config.yaml
num_hidden_layers: 24
num_attention_heads: 4
num_key_value_heads: 4
head_dim: 64
intermediate_size: 1536
vocab_size: 1024
hidden_act: "tanh_gelu"
norm_place: "pre"
positions: "rope"
rope_theta: 10000.0
tie_word_embeddings: false
beta1: 0.9
doc_mask: true
dataset: "wikipedia_en"
MLP neurons of a small language model. Each row is named by its layer, matrix (up: input weights) and neuron, and shows model dimensions 96-223. Each number is 500 + 50 x the weight over its row's rms, rounded and kept within 0 to 999. Numbers have three digits each.
Before each neuron's rows, "fires in" lists the words (lower case) most often at its 100 highest values on Wikipedia text that the model never trained on. A number after a token or word is its count.

fires in: "while" 16, "james" 12, "france" 10, "frank" 7, "games" 7, "whose" 6
L2.up1107:527510448522520489515479513482499541503363495532493519487539581498530494486566524577569503533530487504674534490568476488531475508543573601504513540486607568593539499486491504477584457587568503537448475528438580498490492525571477545480485504581561570624541535586509527382491505512640509512525499476516558482569565558537498498528521551403490561513546449505530461471580509543501531498446

fires in: "states" 40, "office" 7, "to" 6, "service" 5, "vice" 4
L2.up1043:456511459562506438527431503424497489468479459450495394499485535494485456508446433496547440465526492474504517564474494459474545445492438534527460445470425480496495433490463494479501467438430517526524474515467477480438555512520445434528519523383498478415474508490504493432584491474693428427413491477424521523427449407526491395397477411467530549484517482535552500479490494508427500454549

fires in: "between" 41, "under" 31, "over" 11, "understand" 4
L2.up1341:531503571598516426532580540461514533531481567432492377431478418522486558492486508504416546503550475465479527573435570505483557526424480520476542514471552496465429460521603621465504514543535425518476505434483533474427464485514427559474505546523489495429444482547426490503492584525566501524574546486508564451410499479595524559448593423556417498571477459529441620439482483558531515528512

fires in: "life" 27, "republican" 19, "wife" 8, "mexican" 7, "wildlife" 6, "karachi" 4
L2.up407:477536531474548497450530508560608537481557553562433539532484518536469515531485578521555504487609606544566444546444570596494541539539569563517518513555587656531534519517546560560524565556527547533553500481512558531472538527485558540512579471516527528481502526517509536511489549579406556562577521541553567422680475496468568571522500466548565559469536476577497497510506485550617520559512

fires in: "states" 40, "wisconsin" 10, "squadrons" 9, "seasons" 5
L2.up1346:459459492591528507484509550457429535508489541480532443448571544436454550557555456484525432551491550527453487540470573520488442496532534475514511497474547672565428525462551482474470461558480572535489524529532465545602497512532480509454485520578556506533464503492497490512559573597654524458402451612485447489518528523497521493476485461481476512471539544537480522496604537549497428523597

fires in: "it" 32, "population" 7, "about" 7, "recording" 4
L10.up661:440434452452464492473482375480480468452559634540519491435454515520358549477572560496528546434594503488534511497469576492459510474588405505510488504466534475362523519478424507517525487427555481430467532539466512527499548580504499454488563490506424502494517491546479478498498585497536459619494530562487521506391481496534448383539417548502519546489535500583426495567519485494467409547472

fires in: "such" 14, "history" 13, "behind" 11, "military" 8, "awards" 7, "anniversary" 5
L10.up1223:522552516549487524595529565515528496480545534552463567576517576519504535498507499480564516564518498500498542557538522542477531563529639501528504513555548499534524575522572570489546510619543582537544541525522566575584553555582539555457503522504500577460576526502534543500520509550504480585496528550506542513521514514571494540540523584538538522499534498501590602505645513484461563577571

fires in: "of" 11, "along" 10, "alongside" 9, "because" 8, "sq" 7, "like" 7
L15.up1391:498421542514519470450499498493535451497541484462495457438498449512495576448464634541456504506472456524597509503411527448573547589493539472560531560453525508545511600502514505467464451527533459493482605469487426484531498453467525504541491461481463483478420405491556489492414546499498556457472389581534400509390520488532521481470527495471565554635551500485370484539470488512506440520561

fires in: "00" 33, "000" 26, "2000" 4, "1900" 4, "men" 4
L10.up1210:453564446441518477452510441493448383494496430453503416525505499490450419542495427455544416536467518491544499508428431511480421504482470451445474428442494518352465461573453512516429510512488458496483471439423463402493521514461502437445439463507501560470444494482464474436418380505476457471512447531479473512527448445517399459489425401439584493428467486654491516467470480468540441495523

fires in: "language" 22, "village" 10, "its" 7, "average" 5, "package" 4, "algebras" 4
L10.up1279:479477534549603556484543473452516673530507556503529536582486520555573543524569555533563441477452528473478537537562518537449602525539396513591462468545419538471565534481481521509494439481486441475533443460543488522475590519497502500527490568530422492527584475508543494506524496454492512590456504494537431581589482602521496507518477623458516638545467483580376529562467552571498484553552

fires in: "american" 15, "european" 11, "squadrons" 8, "type" 7, "europe" 7, "secretary" 6
L10.up872:516531520579511508536513592511535593516491591532537516524519627538528530540514542568519523494555534516548516519550549510571530528536608508517544543571558594543590559531527538528555540583544557496518562516535549613488526507497528543551525557572544545554584517586579554579563594563564558558518506521552536544500543521494539552551557568554532467519553544503512517537525522555555573551546

fires in: "states" 40, "people" 10, "premiered" 5
L2.up431:458446464468528455432472509447451461443521479505457464566481586479497547520562415541537486477420418436490504478469480518523550592515509546450516420496466464506426508496458519546552419521440528444543460547467522430521530508496533473499544491476549488447528452413463463519495453542490552408470414502439487490426420424542461451454532519460459424440537455486541506507579534477509483470530

fires in: "their" 37, "born" 14, "these" 10, "horse" 5
L2.up657:529532488544499507461543545526506562541584475489519590542546484511511543526573555548547591460526570545546515532524517534528553510442594574561511475530467641518559566512551503440497506581585475551605505504529507555557504512453537566500506555610480570554490465505530545582522514556515592496492515554498546521611442613512568525521554539539548511504488487574531569460584541520542476506607

fires in: "between" 13, "under" 10, "of" 9, "most" 8, "world" 5, "by" 5
L15.up1200:580462546570425445510592559490454467550555527527528533379468383518467539462445480443472432531527469502507531573524469533486454555518482413589550519474558529457407521399491590475554565513473462588486536523511540486543491499501537524451500501536394463490594521571471507420423505525493565505519466505425507456419569519554538490461433447519453571472533472474424453445412530504584525479533

fires in: "germany" 18, "group" 12, "german" 10, "about" 7, "ground" 6
L2.up1416:475437482469546486399452487462530504474424513501464474522565513466501484568541506554573507459471496512504449534545506497460439482500330559518475496478555601553472506486526524471466454572572580508531501479479497489494393503540497509468470491450523526478518513554559504498510601542691490488545480622506486541546459474513421442534582580596462522455551529457470451505452563515467506497450

fires in: "states" 31, "world" 30, "which" 29, "40" 5
L2.up793:508465466496444534553530483549532506469408471492536507450562527495526567446540392423504475516480507530453498466468481471508418510455304560492565546463486436440477562455506436526455418464505486573541542446405476528553416492484509481470488427507517517592483525411503520403502501466632453455569534477492453431517429555448417459557494427519441457441524522443423421490509525396467452533426

fires in: "first" 30, "history" 15, "series" 5
L10.up958:527439551566482536572555555551536382531492494583442495590498562538452515516412493600507508476568506528490542534586523493482592581576557612638500460474501510607456565517531446460583449573581511539451557444470558576540509538582551605518546525484428462453544571544483515481502532475494591551517559557502433455450510449428513530498502587565395574422450538570452541569562488520422599483486

fires in: "would" 28, "these" 14, "horse" 6, "defense" 5, "course" 4
L2.up308:502526515587538452548571494484541544523542545483443469486553563520528498586524478577536507522471521524590606532488488551568550510468604565446588471559471565518503583546547508586488503565532547483527532444520488522588545527509523559494567473629545529606519460563556518572525484554534564517568555496574513482570523569496563527598545655629567483434516524514486508581617517459567501513560

fires in: "two" 45, "three" 23, "work" 13, "works" 7, "worked" 6, "working" 4
L2.up1113:513474486499511506546470564493407540514526420452545623481577498506523514399522473506529425548504474530512396551513433440440422448423520629545447514571515483447526465552516591449491443474547560490564502445437495521491499419504498507421479539426485544578515469557560525489428415480484410404483483455446521451474430570479414491554529439472513477538457520424421454525435530490584521445475

fires in: "school" 45, "germany" 18, "german" 10, "such" 8, "much" 5
L2.up1146:498469493422433479442431483426493484483478469458478555517436476424513460415448590460506479449499458408524456467510450475433497422545422452496454489445480450398498432535572512392462545508450435545439467496409487480443530480490411529462528460419455512507537489565495515313492530381548408482420485458510561494519560400482455460459450495442482475543520427504555472494411486465420417517488

fires in: "place" 23, "regular" 7, "space" 7, "popular" 6, "race" 5, "ghostface" 5
L2.up1234:531515513490453522549528464597543490483531494574485522559526446530487550547469579529548601487615534496576484471539514550516604576555655478516515542503495492446459564494446487570557542573500430552587559522548634494534549577490490535496514563569555542562512521496475526515434539506403545593594580512517566545608462544495531535531534519515525509526533548524516468487473494532465519542531

fires in: "international" 23, "many" 22, "company" 16, "national" 11, "netanya" 4
L2.up457:412481480432605399447503438475504495523434498460502516484514510507517528530514412426493486511496560460322551468539526416486531481525359511532470456476354495468526568419515534420474524502413493460504562474494528507456559464390455457495492481405471493486389497466379489427569475479446465498432456508524495497494534494485499499545487543452462497482481480471577502487502472553571540480436

fires in: "it" 45, "xylorycta" 4, "this" 4
L14.up1478:497553564415428521454451574614513434487475541556507585467414518504494467533518486453522508580509542511462586454449506514542463461576456556547460471498425568412594522607501517492564487554408461465484464445544399472521462420535542551399519484417483560475436405461480542480469582533450585480497471539554569521581542531538474555462501552483467518512493418540503573534490484498449575465514

fires in: "while" 21, "returned" 10, "file" 7, "following" 6, "turn" 6, "turner" 5
L2.up1534:470501527474496473507487522571438549529574506483492522576536565493542464468512532530472435597487478492476502463438486519515463505473744559478522494609477486500474505546505471539496603461532609473519491508512487495450572485526595498476543475504494540454535475468549540565488524571283503465538437503522434490463562550443538589500498514463502510622496499479455524531454534507595539510546

fires in: "all" 34, "000" 17, "00" 6, "appear" 4
L2.up1224:483532511477598536457522536577473500505511527561513520545547535581548478536577508534463515520513540476433498489473522521472542554483554518531538478542538525508506543514498514571506511469636518436545499522589568503488488537471573430538526522532484509432511512483588528618484440565388493540592524542470493560478460590508549543568561550567550466555484528520521515528491558585560493483475

fires in: "family" 25, "club" 12, "towards" 6, "subset" 4, "tube" 4
L2.up347:444517515546549428462580483527531518540549511528438530529561442560559499473469500528527492557527476533488468502504515542485583506489720543453540430553462555510513570548504434481475566536515545530595511493610468524449505503500618534487539502548485490582546433443454505550396464543366577382562469525524530465528468457506559550566537578589460522485475514504570536511577475497521512512566

fires in: "of" 43, "many" 9, "several" 7, "total" 4
L15.up437:444467595589591454464600554528462499498519517487514546448501415547440687505499595421459478493465485520467510498453487469494491465409527516508650482497400503432497522514549550460511492594507455456503484383508529484547437574440452529584542464568544463488425542526493458482503479544545560503506497521517532491461570560629531519483440533456469578505525500541473443478460590509515533503581

fires in: "american" 14, "later" 10, "competition" 9, "addition" 9, "james" 9, "position" 8
L2.up527:506487536392471531444419448542414488518390446534495517457454488451488456530419590476515553494484420432521436479565465516410479384490527511421521570478592466541476432470514538485521486495554520454450482533436466445443498457512495475397447449389458481490583503551572524476462511467563447505483468474520574470401567400498461462473512487438480471594459439484470451495437464468422531462429

fires in: "which" 43, "described" 6, "killah" 4
L2.up294:520511510527499447504507503463475468514552456521473506506510415574453471438393460468411506524524414491548532455501475466516466469482417498424513515485435368532440502491460451430449454433418426477489460502550441421501373477501444423529459544510502473486551499482461454456424475507344476502591535470481484496447523426522512504373477512403451562433412510492511538457510445466513472499473

fires in: "its" 27, "born" 19, "conflict" 5
L10.up384:532377550460503492451496447541469408501490545444564496529465454504509481524580561439468511511551546489445508522491550541436499565494421562608502466381513511380504556477411532474508452554538456455481461512431536562453468478508483505541467571497396433471561525552493463570510506491481504436546486585526393527514438521545462505535410502515501508454511477598410540513511449419416495395414

fires in: "such" 28, "massachusetts" 8, "squadrons" 7, "like" 7, "machine" 5
L10.up16:435528474329491551418534430485391590496528389462500447435491534468492486495494502528508430468474547455466472477472485483473477506504434445507499520414472493469441459563434489486461523441459452355526492541500494475496562509463488505511474480397536474491487487513423463454487429435469465477509488525506585490413503496539426413430510439425504512532507421573522453520440477613437435560490

fires in: "states" 39, "festival" 6, "civil" 5
L2.up739:484513527581521550543543507464528540559550485508543474493487505520552508565434487540495461518512509489523540530560523516533545437510550447494555504490511595592566485475509500501612551516558548541472494537525449568494554479567526541497452574490535594566489536491513468499569566509654520462464436544494453502515547401562545466396487505427503584462520472561597545502566428493427545520504

fires in: "000" 17, "00" 15, "women" 8, "men" 6, "did" 5
L10.up1191:449559498431543492418499464534460399493436410507467410469509538477428447513446428481473427471448493480459483505455421470501448502513502494508472432416436468431380466544455482512482500528493479459462492448446516406510507543470464462458442421435517540440437481477403452408453365473498460474548451521428486511497472432479403436426441408480499488504470473603520528492429490519485455514594

fires in: "states" 40, "people" 19, "first" 6, "china" 6, "two" 4, "hollywood" 4
L2.up199:476488442496568478548480507493433533442508511495547504570545533437488507508498347486524467583483424532386525573483505465523516515467485640548483545604421546528419536559518482483608450518505585471458497563555433505564494484588531449468527509451576449533554514467431533485515462577513577424511487496527448536468458454547497493561548493472412501443497481504496520484528506495561502500505

fires in: "its" 34, "their" 25, "language" 12, "religious" 5, "matches" 4
L10.up473:526441520437433565467506491514613523484464450547490495515408473536569469477442535446415567477433497491357510504446522443452457504509519517529414463479474498532483476484426448511468499452559465428455497480463475530402444438475501508522502475546346395449507476412434488543457478507498544352484489562440513566468573515608542496467490414449495496481486435546498531555540517472450540434568

fires in: "served" 19, "germany" 18, "german" 10, "service" 8, "services" 7, "serve" 5
L2.up1344:525542527491450509457468561434510507524507457447498466497503500471467447464596498524543445495464467506527455548409435518507460520520500520573447540524464454428428438486539413423436584491436525537464496490417504478439497448502523527462522427468449501472464442555529466458474538476311478489370530462481497497467420477442473476437497410524548551559523440476542430478428451494512482423566

fires in: "states" 40, "season" 21, "league" 9, "second" 6, "us" 4
L2.up1337:480448495521469527529445446438505471478497529497491474432487523451451483505492465521493447562574459531491479495465572511528442473508448472465516466416463552520491479410472375522492435514468509514444527503487540569490466493551535469492488482487565429413535564483433487480532522515587481405525414515488439390460544467539460460488492416501446523542524495526479484548529488506346524503465

fires in: "germany" 16, "college" 12, "german" 7, "colombia" 6, "columbia" 5, "species" 4
L2.up564:479504485502488515476516553469504490499531502437489442503536521453511532434564466460522456503401458464456433522495456516457458515502422474487487494504519440313484524514535481522403526447505454475514495470421496459495473489448513540498580459491473450522473451426534536483506495495574487496534484469500477483549499529455494534595453423581451429460609419473478449480472578413544393467525

fires in: "team" 19, "since" 15, "people" 14, "province" 8, "manager" 5, "teams" 5
L2.up1061:487444450528595469493495529373561505493396510469441487479520558497601531571484417515518442465417530486618495552565478494518564449537610481464555490496517535559514527489597545434501487615574610539486494518488481500518516480545543511454486520467513579537419546501558492537551551509638520490453452567474469553510457439558556474558541619550483521472515483487593478571612488482469501507540

fires in: "states" 40, "david" 10, "midfielder" 4
L2.up79:484506494543588481547532543492516492499570422469531494539536477569441544418556407506551507505465463525553492584485488428559472511460419537532469484435457496510533513466525468482501450486494491538539502490461462494562432508492524495564503541542499464498512517534424474350546505527498489429419468502488501479595390458489497489481448407446484493411480455534580479467606485455564497487579

fires in: "history" 28, "member" 16, "territory" 8, "story" 7, "memory" 6, "category" 5
L2.up1408:542511502494442526603507411593532512454497411575436569579433477471434468395482579461477419649554510512485454448476463515507469514564631543483543559501461479468455473497471445509585544468484495546445518537439537399480501468576515472466511478525546486537521494437393547500510486475359446504482480423480538405545575541483520507555422399404501517570444481465502442582430418512484494503424

fires in: "one" 41, "white" 13, "site" 10, "despite" 8, "satellite" 5
L2.up874:506455465426369529472504447509425476463489522519527499468513424504507556575463495526472514482482471510480499471382511469462539539426524414419443491483422450412493452461504517627560426445461509389524528526538413479483495509451506478508488470497522538524482532514495482549491471574463511508478500498493456491374448510455472513510540511524544439531458589473451506521412463469451482485496

fires in: "can" 30, "group" 13, "ground" 5, "springs" 4, "wings" 4, "kings" 4
L2.up1492:484518494608583533516510551589562494519493466560536513531569492532519539565515462487559468505594543525487488541506608474431502456532482619556544497540566559511585482471530570498565458542550505596506510525509511489532499535496502490502486516506534537511517532467441495412560565570639494475445486560540470457543516480524445489456488442464496546477487562498462541481550517458524436549516

fires in: "she" 30, "national" 27, "during" 9
L2.up355:515455486377419533499488500545445458500462435453517464501534530491519521387581575484492531509437515486413470450473437551480379496471349504482445504522529453423473458556457501470531479423526491490503469491456482472495537550446502514515495486509473512502493455498565522500379417518316471517511524464447480455437468596438479490565481498534532411467549407454460404445433535492584469459469

fires in: "people" 15, "old" 13, "politician" 10, "held" 10, "political" 8, "older" 7
L2.up287:441482423460477477457488489430443516481486444432551484493467480495451430434564449475414414494447474492356491520405483455507480503463417607486487428489379498448450474543467546446509448479459494437430424507466452430457456468440505446494540458471501474414468420436444497492519397516402466457432454440445425446386500542505509473437492464448504423502490462521524516504504456473626409431535

fires in: "years" 16, "year" 11, "near" 8, "from" 6, "first" 5, "ranking" 4
L15.up381:436587509574502499499515567419468463473548504558487460438521479458506498465441495475544557497506542484566523451509473514505440405475452481516419544460497445546469480586575470421551559508444392550508571484463563497438387497495447495535488583559518488480442497534466528450500471421532480539463521616505478531440496470459601460521448451643484567571552466467514482567480471460579593481456

fires in: "it" 20, "france" 10, "frank" 7, "championships" 7, "matches" 4, "european" 4
L2.up566:501554562465544532490529536535482537525564462502505569512562496497525510479573542562575500507545528525500480568484478559502433509498517584591501502530564650519529532582518489491510531534654498539523464492511549582514490541527507573512528583571510517512499482574522510459473547527379484473515516493439514507613493552510502523555511494492536569509527470552543466504486497545589493484536

fires in: "which" 60, "where" 21, "wave" 4
L2.up1379:535498487552481538554518446524584535533498512546538489534475433559518500490351472492430506521502499483441548478562502483519561530483392471508586531455446468585478518450347458475545503502414483473439470517556445483485437528533562501540365525527494510496438501460457463523487498493486518525613491458523493527489494373567555478451527523468438564480441567530533510482534377476435502443477

fires in: "the" 27, "wisconsin" 10, "win" 9, "contract" 5, "in" 4
L15.up70:434485563472483497515537454505508439460545541471460476433559552549525473504539613500440546521493532465446515495491571506523584587491460584472466478476507460453553462570535510503548520572457514515504554524413629480484425605532513427515493404555511505463438571463564513459550484433600538516511503506482532527594540619585500553487584546603528469436510514487457532513483521535449512414511

fires in: "about" 16, "between" 14, "towards" 7, "head" 7, "behind" 5, "away" 4
L14.up124:493611479466528528511507634497474399513397540525416460548460451566442523533448453400531553465476501521521585543462405530453508542468540482448446501530577433517495412543478514440470508487494558485500545660447454518554473527545529539504502544534475480466456568472471488458442441395510537447510523514471470494467432449487509471538509494586432502598550475482455478527471618537463608531484

fires in: "two" 55, "three" 19, "hollywood" 4
L2.up1270:491423423530556459407477591423460472535461486444500575474481574554555507403578422510474380517523484494443476525455457535482464394520391541490485423527519489520505499526518524442413423500461530504562515462502437516532505436430481437457499480464529503529526473452515515456513463531527460441537430536479441411539519484505496531498508565506460479485479427397389495508512559469582481495503

fires in: "international" 13, "eastern" 11, "two" 10, "one" 10, "regular" 7, "popular" 6
L2.up433:530540498456446573565525480570458532555599545562519527555520459546536497530536549546424570514561489545552581478518493526542587517490600546481535501515446471422474567464452434511588512483465476485550516503577566511497526561491530509463482503569539564628503518489466532522464524554396552597581567521561504515540504580472537568507515514467504493537509548521497519476439503487516605503530

fires in: "life" 19, "assistant" 11, "democratic" 8, "from" 7, "contract" 5
L15.up960:552553553451487607489482542582555408512469487500487465467538510460505493466437523488497463483571466572525459412477486452485546374478504527445508506581565438476470484590524514487485495507399604516392439564590490497484405480534465615500454376492484570511475556428519426498584526465532544534526564444513416501659482538524502522573426500622562513455491461551588519424504441521466524443513

fires in: "first" 70, "national" 18, "university" 8
L2.up466:455536522445552468505561436550460457521530586474474450475528569487469535606549536499506481488478556493445569527458533561519523506504600471439426459518563460482508489507479534599553529467635554444560538459449507594535589499481511475522575492352463450423464573449524458470534490476375584515554465505505463514629503521458533450545517402524534426462500503538440441536501495482542535521498

fires in: "season" 34, "with" 18, "france" 10, "frank" 6
L2.up1384:453488521442521498484459508520536462560457394510437506484556470525484418550423495500529461494513496547501409548428543521425358388535469548499572504510495575459481439531554416436482553565586505570480471458491577524443477443486503591444529467417475588407492532523531481357389600578453386480490475565521475446520533507396489472439475548435514608507566504490537532449485515473550446489462

fires in: "white" 15, "form" 14, "formed" 13, "site" 10, "despite" 8, "satellite" 5
L2.up461:548502517553384547518512514557489484520523546469542441491495499491579537583524537510519587406522549468466542454522535490486519503464578474523451508446464450384560486486521507544443536474443488526554546504519496472463543574455490460539474474514447501508454503472538500597526479460600487531509530559503501534351523512488477476440484411579527440535519563457442520498462527498415470544569

fires in: "states" 40, "us" 14, "second" 14, "usa" 13, "university" 5
L2.up424:440529499430491527476471441542501494465455496539505463519518545421484533522481425498524447503489521455435549521435528461504533478525534607476510538505474495541432526413552452443507488567409569510494500498456438483429508504579510467468442457382578520462503549437440459363572567522615478509452453505498450443508509442473486476452469459339453528520519540519463460509478417479465473567533

fires in: "when" 22, "people" 19, "would" 18, "age" 9, "premium" 5, "trolicaphyllium" 4
L2.up1127:475513522572605498533564546520481552508599611492520473548549537529524529596474483535416474494513553489456595519580498491562602514493587454477466471502450438550509519443506507477538542522509562511514479488529405556493480527553556510504508573507535467442498519436495494566593483510514564524513429588485370547586480421529542523496474481530467555478456569484517541563590487522549517564551

fires in: "its" 41, "village" 11, "language" 9, "attorney" 4, "itself" 4
L10.up536:528539564560515497569562527549522533508521582496540543553485573493540553527546575587520519486568549518477525515504519551497600550579516526642505515543522553517526557508471532495566489494553553537526471544512541615548549532538465566550517559500468473482596513579512490576592523502521549468559498566502502573532508530572528586518508623498500568482480517570483563575544533550500503497491

fires in: "00" 26, "000" 23, "people" 19, "to" 6
L2.up806:491514513522625548501532520472564507546624523505513546527576565538526531627518508599462507437504545483571505587551489556475590504507526514494551440501542594508574533543473534556584564536550550486563482457561539590506527536487475570528496531466521616485495519476599494562581525597567543506562507538490519576610479465550548499500553554527576570475564513566535518565565551500562488506531

fires in: "states" 40, "have" 24, "union" 9
L2.up1207:427423484487488484563507462452512503495494445392487476500508472460452535436500427473492421529365520528409520528490482468567424571497427514522479483545469510582383523454508484411495440511515520499535495471448447475482476488542560538475536503482514504424475418447506496530538505599526527447426434538433420480399437553491522451533485535529456443457522487445522478503580446450554454434539

fires in: "world" 30, "time" 10, "national" 8, "individuals" 4, "industry" 4
L2.up444:510460511413516449462479438505482468460380557444498494486521481476511518448493506453503519449474530505449519499534455428465420499480313454471511488476438376392483528446585471506482432489540483486496498442429488427464494504462537486438512452472433451552476462517511536449469470459667448523516523530486532511393472548451426471617510495545475395462499497446466442491433551504433469473422

fires in: "can" 29, "where" 24, "when" 22, "since" 12, "province" 6, "prince" 4
L2.up501:464504499474594474516515473473623475574451522490443503505457503555548498525450481497476498440450550488676531523565522419513538518555539363460524495420463487529579506463538496495491585597481489521468509459550516571427603474529479576523467531433467529512477507518451468442440540473611524494466516491565528515613515516524537514437467533453548518428513482535553520501554437480442525499440

fires in: "river" 17, "european" 11, "europe" 7, "close" 7, "type" 4, "territory" 4
L10.up604:537557566506527535516513500575550572507557625549493519497530573553529519570555540495477558493511521509532551531552492532539492533570518539527557529506547599512580539515486534497501476549593537488513533537512544608481552527510552541526509511598504554512532505558577527532506533592519556508504524540520554611566526529610550524529513587560573476530589498637445530503603535513513529515590

fires in: "also" 81, "university" 8
L2.up710:454453509393548490458462520482500487492539465469484493494445493508451501525427513447515451475501496428427429513425513501456496451557401483426460498490493425376466410526566546486545551479549421474453521478391494468409555468423470455485546500386494559419482496483561508432558515471432512477532483496446552512486492498444469446513515411447541508481489407458526475480390516484548452554385

fires in: "it" 48, "moscow" 10, "platform" 5
L14.up420:536502542456475473481522570527546501495584466527491569507457479531609562397477464429486485514527416493573630483506483588492483485493527499488482535573529534525628466542539458432444593470479522552510518533454376450502541471504564524477443492499488591471468388535551493525593570490452561485461514519497471536581537508448544408444476453500339412409363439447416577492490476595547555492436

fires in: "season" 28, "where" 24, "states" 11
L2.up865:472468510497459501513503388489496503544407500472525439414460469418454530551392416453481462537521519608400551493491570467439433463421457506494534465481459639581515486439459477482549408489501568533429487500541525525465463473553539522470490475470498494532443532520454487518480465537585495433494458549520497452352478505453483475453533468468400443500443545518468526467506425486455537484411

fires in: "work" 17, "railway" 14, "works" 9, "worked" 8, "details" 7
L2.up936:486466493393506474454455510463420472449417458449496504448554517423469522424483396465507495462406428529438445531453465398489441469515399566528464554511534439493411490505519499406458393450487532508480501472374507449539467450507467478448530444451483496527508471497511500431442475450543414420512497495487456480463398482461423443489532408509451485464497498430442439447467507457506480438481

fires in: "along" 17, "rochdale" 12, "french" 8, "alongside" 6, "acrochroa" 6, "exchange" 5
L10.up1328:529456492409466479517477483539438505488549430424523558384471437545571489486573556420400586464449505490465533498424539521413450511501503442425567533501533480511574537445450527433407436437507490492521461543447490450397487450515518477497414511479440505479500509591503512511431477496398479398509494490433526515520411522633541469546532517493595493554520421529357472527574524476438443475459

fires in: "with" 18, "france" 10, "frank" 7, "had" 7, "completed" 6, "appointed" 6
L2.up473:486518504422446579522485533492414443530499404462530514471481459511490436397541508461407522491483413493483447501472446465453420437495391428473418533493567444448430470522470471427502527395543517475468476493435430475512506501533469497469478544436499486489530490457551466454416448463418402475507490438447417422450511481466472478401470464422503498520521446456427448443432495471550472476422

fires in: "many" 16, "some" 11, "black" 10, "several" 10, "every" 8, "most" 6
L15.up36:455477544499467463488539577477503414504535520532416533498594444574473553539524666412530452498541593511488527459416509522492497434447392445429490542540447485523456530436559494498463501524462459515438522463601465541529459428529459472586497598442379519523486524514499523407481458576493488559557543517591536575469409510482565469443444556509390557464464501498526501585570461527522535512534

fires in: "states" 23, "france" 10, "battle" 9, "committee" 7, "frank" 7
L2.up1405:464430422460459496553540477510482486504406405418524464474508482483498538375530409444508444535449467513430486466479447478560326477519362538525483528462513469444459494490487470453496471429500464519478513465460458492541420438483469530496491458497521499512480479445493479409488502503480440455437480507453440469441473561465422479539450484492438439410534441390510406417510445388499481464465

fires in: "000" 25, "00" 25, "perform" 5, "hardy" 5
L10.up723:453479543475528481547511433495461387486454465504439383496470525452389464538428435519481440491473496449489503505499448460508416471475472499578460418388464470367346481502492453534520518412578447503411490429438520461504492510465463451478521475428472440446394484464393454368479417487495441457491530549424501542550462461470467489423425454416498552453440500571443517485441468507465474430553

fires in: "states" 39, "including" 13, "several" 7, "where" 5, "include" 5
L2.up66:502560535515606514494523557479491460505501491505509501505462492528485507403426435529523515485430442520574477534516448472474433527443384471463517504502559537570498550471532479439427480452571503477465451457508468506475377466503538524474496511579459375540592536501498481441439488447541552442473521480528502443484429457512460527503483524525412444391464425525495463440548514438512460497469

fires in: "000" 18, "earlier" 8, "premier" 7, "made" 7, "00" 6, "premiered" 6
L2.up1427:547544495506572529524491443453585566544551509554453574540516503504530460610394500560493543416534484509512553533518514476485576527450559509514588486552407533572498533527466488588527535547433472481475470531604505505423554510540497563501492511520450546486519506577501487565507472537636539527501490403504533556539473458561563454382576544495543584560453547595584543575498511566508480446567

fires in: "states" 35, "after" 20, "community" 7, "for" 4
L2.up241:506378427590477481525470532422459496522426515460534529438575495499456568542469398472513431527468533513485534494501534451509389500523402558512542477482545538574509463419510557475588361508484526471523532507535537541513481445545489468478547512495514513555529500502433461465513511584653474428449426616518426477426473497503468462459487478463457448441527583455499536453552459485508461452462

fires in: "which" 78, "2000" 6, "1900" 4
L2.up596:507484498451447502508478435467495506470458494492492441443526526435527472535406446448450538410417415520471549471557463426469492423459481472431553561417430354411487507480520475472493461469489477486446503507402482454508444482482518453453380433452471471470481532500472509477456456461562471524563500499491455583411433416453433455541526447498471482509450551494484508482497478476371527490474

fires in: "american" 25, "member" 17, "germany" 14, "limited" 8, "personal" 7, "german" 4
L2.up329:546515520489426548532443531570466518486465475507496589507527488485505517488531539473564544554499473539541422513523459508448383463512548538551498553528578472388510465502588515488529515520570532523481546509456521472513544485543487513451528498505509501656556476530560588525482536476660441511544559489518568437409492660410416503524487525523508486578583498392429423459379559485551474504431

fires in: "which" 68, "would" 30
L2.up512:493542542536504528529525517401433456499508525472488483473563479434498498487344339492430480497470396459466568522503504426501487474495470489436481569505531451593402534526494498476394448436454473480489520468500420488459458470549475427428527480466547507479549550435474461475548411429573456456474510450464372527403512403512422471448509487491360523473433575445392516518526475470475486562480

fires in: "production" 17, "century" 16, "life" 14, "wife" 7, "maxx" 4
L2.up1391:463559537397542486455530490648565529449515498566444566550446440509428525444470568388527500511569651490425410484498532536469488503591474496482504550545571495531532509581571509476494525517521371527515501482457506483465532517439476492495513472556513480430501469467458519441520524512347525545499504515477596513562489458493501535602461357433534573466467374537501463489445487584530449562509